config = dict(
    qk_norm=True,
    beta1=0.9,
    batch_tokens=131072,
)
MLP neurons of a small language model. Each row is named by its layer, matrix (down: output weights) and neuron, and shows model dimensions 160-319. Each number is 128 + 24 x the weight over its row's rms, rounded and kept within 0 to 255. Numbers have three digits each. A neuron's up and down rows have the sign that makes its largest values positive.
A block is one neuron, or neurons of one layer that tend to fire together. After each block is what it responds to, as a language model described it from the Wikipedia text at the highest values.

L4.down411:162134109102128113126103098154152097127125117097146139106137118105151118140180134091150117150130135128136158135111154161080131136151163126165122121147134120128103143111119196128127133126122165154107036138157116136129101132107135090139116153137102114147118144128126125097162158129172149160145150145123153139121152106132128102163199096112141133111152124130168115107094138121113142120127121108168138181092092124095078132109099149147094101133118110157142103103140145138140094117111160
Description: Surname-final word pieces. Final word pieces that finish a person's name, mostly surnames, in cast lists, results tables and biographies, such as Con-ner, Tenn-ally, William-son.

L6.down72:118105106072139136171113201134091167121084097138121129163137132118151151144152127138130096114154147151107105114066137116143149156117107119134146118088172092133152131151103108135107141118111088087145106156124101117108159143175132136114133126168126103148113123139095103164115095180131107143097125130092157131119111144145168127147163142148104098116158125108115104140145111166151133117108112162147189116115128167100108108143138159146119147090133145100131121097121108147134072123136123
L6.down188:121175153141135137137150134145099134154108115101105114109136107105172125130145131109133117098149136130129094136143154134134119139095195120116150158116133124100132185122130112108087128198099130125145091125170125125174129154147107151165139094183096106155117149159147078137141125093122167161132096135111117134124099129112157120126116141140087093110168131123111154112172159119160112099093106113151140164081147128142131114155123115139098146110109129143115149151116159122144114131116103
L6.down190:145119165096137135142134128170135147120137155146113100133134128142120129126177164065154135148131080129128124149130092122100139096170141154144102087155145166099096117130105196135123137102159159143171118138118149124096111117152125159106135131108100112140130109102122159096090134105146111135162122158111130105132134143119135101141089146107146130130094141112115118143142137129158155150169146124113116162109148121129103071131134091147122151155109125139151115140111143098118114114144137
L6.down346:145124108094139110106120147090081160143117108117120108109096155102125134158102112109133102122165146121075127121127158177119180132136110130118096130091156149154127109115131158116127155162132111132154100114089101153148131160132125119145074081145122124138109120128148115111140107117065170149100148132094125142124111127101155121101182135101127144089144136124138115157135146155150141114108087127136124161087104146173100146137108192114121130152127180116089134154137141088158118134160125
L6.down358:095155133122082123114153113097089088113168110155159118104096167179127115159137143158075126105146118154142104102143116158129148143125127137145163115143150129137099151125087138114134086146099142104132144173130137105152106120125188157146145117177117141124147104154130118138129135142087148129115131171108084121123103120128133124159117096139148167132115114128171144116119139114110102145132110127131144115165133179141109152116106136139081124120065171112134115104143125130130106135134137
L6.down380:112105102091086143137136154121081133127129102103135145196114126130144187135143158134132110127169106158099141169119176155139121146127143119176146120091135097162147115100093165090089131127095144141118103129143105108119091137135173119142105135093122121113143136144139160171121112177142149116109131114141122117116136150200136132120128116116087145118182099107125117102138129151133139100111111121168116135147097094157121110122117153138150111109135088129119136139128118128144119138138093
L6.down408:125126126128111089132132089110121139118121127096158118114209119104159124144116134148127147149114187115111113169125157136145102131065137101088101118078126142120150109123133174103115167118139161102112154154134086121123103149173148185139133160120116123126114143149139145132130109133190144137115151089119133115161088103114180105101116149107123156081121121133111107104134107137112127175124151127130175139107121113129093140138118148159123120137111138139134119143142171130130156123090131
L6.down737:109087129119203150121118143125133144138106115160124137155106122147125142130157097098129113074129133120096119119122095133119117165148134079178124145112124142172170089152128100181092135120147095138135070165117131170117138145115109105105122150122124060150131134130135145117127145157110147104135146161151134159109088129139125132102147125112094149124120105139132151181137115141149159120124149135103136119128129172083085155122115138119118105131067080126081129140090114137165125086148106
Description: Clause-opening boundary tokens. Commas ending introductory phrases (However, In 1924, Two weeks later), that after reporting verbs (noted, shows), and opening quotes after wrote.

L4.down502:121151146098103150166157145159099169143158130127130109181118122106101112113134117105144079125149142127087137110143107119142154097157195127132149137116134056125114085086150130114145118126138112138124154128129095150121123126169129167097166131148128135138130111135098167126169105141126105125178135187083136100124096153138158129091098155137080146102109078140153137130145131116127098102143106133158142181129118122164122095154175118138147116141128116152105116126088120104118145148046129
Description: Reporting verbs after sources. Verbs or verb endings of speech and reporting right after a named source, usually followed by that or a quote: commented, explains, states, points out.

L8.down84:140104142103148102101163124156100130129143125059133115141127111169098184129122143137134136104125137110123130131106090110135133098133140149121177132143119129152142131081118117114129081126108137142151073130166134131149119154128129109147124177120120131110128144130142133103163141097110165155133160110133117130160114113122102099121141144163174155118097165157142081164125137154096098095117078118113131130130087120163101127138163126142158090109095095088121105114143080155111144118083112
L8.down174:132154126110175133155131128146140113139143111155107098100108153136097101136137127117145149116131118133117137111150131168176146132139132108158099139199151168154114168117156207117153108113134164134113136116123152122134155161146171124136150130084118163103141130127153140151127131129152152141149128160175121105129143135117153162107165090136118157165080114149110100141155106106097125110140136139105110147155139101149150140167128189136088115135126142154131122112136100116109092113068130
L8.down365:116170143096129119099148174105109127158147067113135174122151106112167157114115122167126138136103114154157121092144097165116125138115109106142182137128092144098118115128108114137150130117132128106142091141143146154173097137114153141106150122144115095139117149105126115107114154115157136134131126117075078147109134093082145100107110107111164110124151160149116142150120115149107100148127128197122097128122152138139145147152078192156092099130115125108116107168117112106132122087136117
L8.down465:153120086102141082127153093115097094097103136114110160151140127112122111183113144148116115125130134118193137120132113173124131107124162085141152124089118093129135126125118112168129157124078124147107087089150166165116103138111108099123132115101076093125109177153157112098132143127131125133146156124148117124097129135123079104155177137185104134132185156103161113138117137128110133107101145126123159118139108150156115161126116119157145136176106108108104130134108143136115144092081093
L8.down546:143146098122119133105111156106167119111069124123129140135150130133124189149122110099108143120169181136108126089128153107109141074129132138141174127166130134143119137141164173196131130139130101155144102125131126122141101086140090118100156105144121130124107165156176118162105125104111129103164148107107094112164136153177119184128111158173122126127134127137117132128093120110114141136135122090112074092094129116126112136139097107146114140137145099149137116092122128071135144133096137
L8.down550:166154106112105166147129137136119151108168131115082117145163127090148162108130154103141145098189141146104113130146105180107127127128139150129156116135166110151119136090151147160129130109155075156146078117111150093115119160123098120170115099094156126122119112114160156154163123107156119127091154095153109132165130102086148123139149137135084148141140140116104097130118111117092082121122105126120145187175133173158132125141132121157100091156144137115151136134106128141140094134148109
L8.down592:142110151090111097141092147140143142114092102097109116096130082162127104136123127167116130134121128127141132191131145145101165118109110139130105164096098108126122135124153127090086120109128118148147078111147096113143165136134109133115133125114145113131128108130143163077143137097156109145120146094114194144151142136109112137127173150149148126144082121119112093140147076174120117138083138159107105131109149094146167117125122127108160124147163130121136123111105186093144113178109154
L8.down796:175135131057124120141170118096139109133155106132123113118115105135105117120084127131087097141107109093160100152125147145122109122170148132146150150131137142160135106122175145167094142143154133101120098108150167106149134125122167144134126169129134074147149122106132120073125103120139128097086099117125161108129120100093124093146126141161110145111112114171143132176122090132092129138120137129098085134117135154168117127107150142121153112168177115160160131148123123138113095115104137
Description: Final piece of names. Last word-piece that completes a multi-token proper name or title, often one already mentioned, e.g. Nin-h, De La S-oul, Swissqu-ote.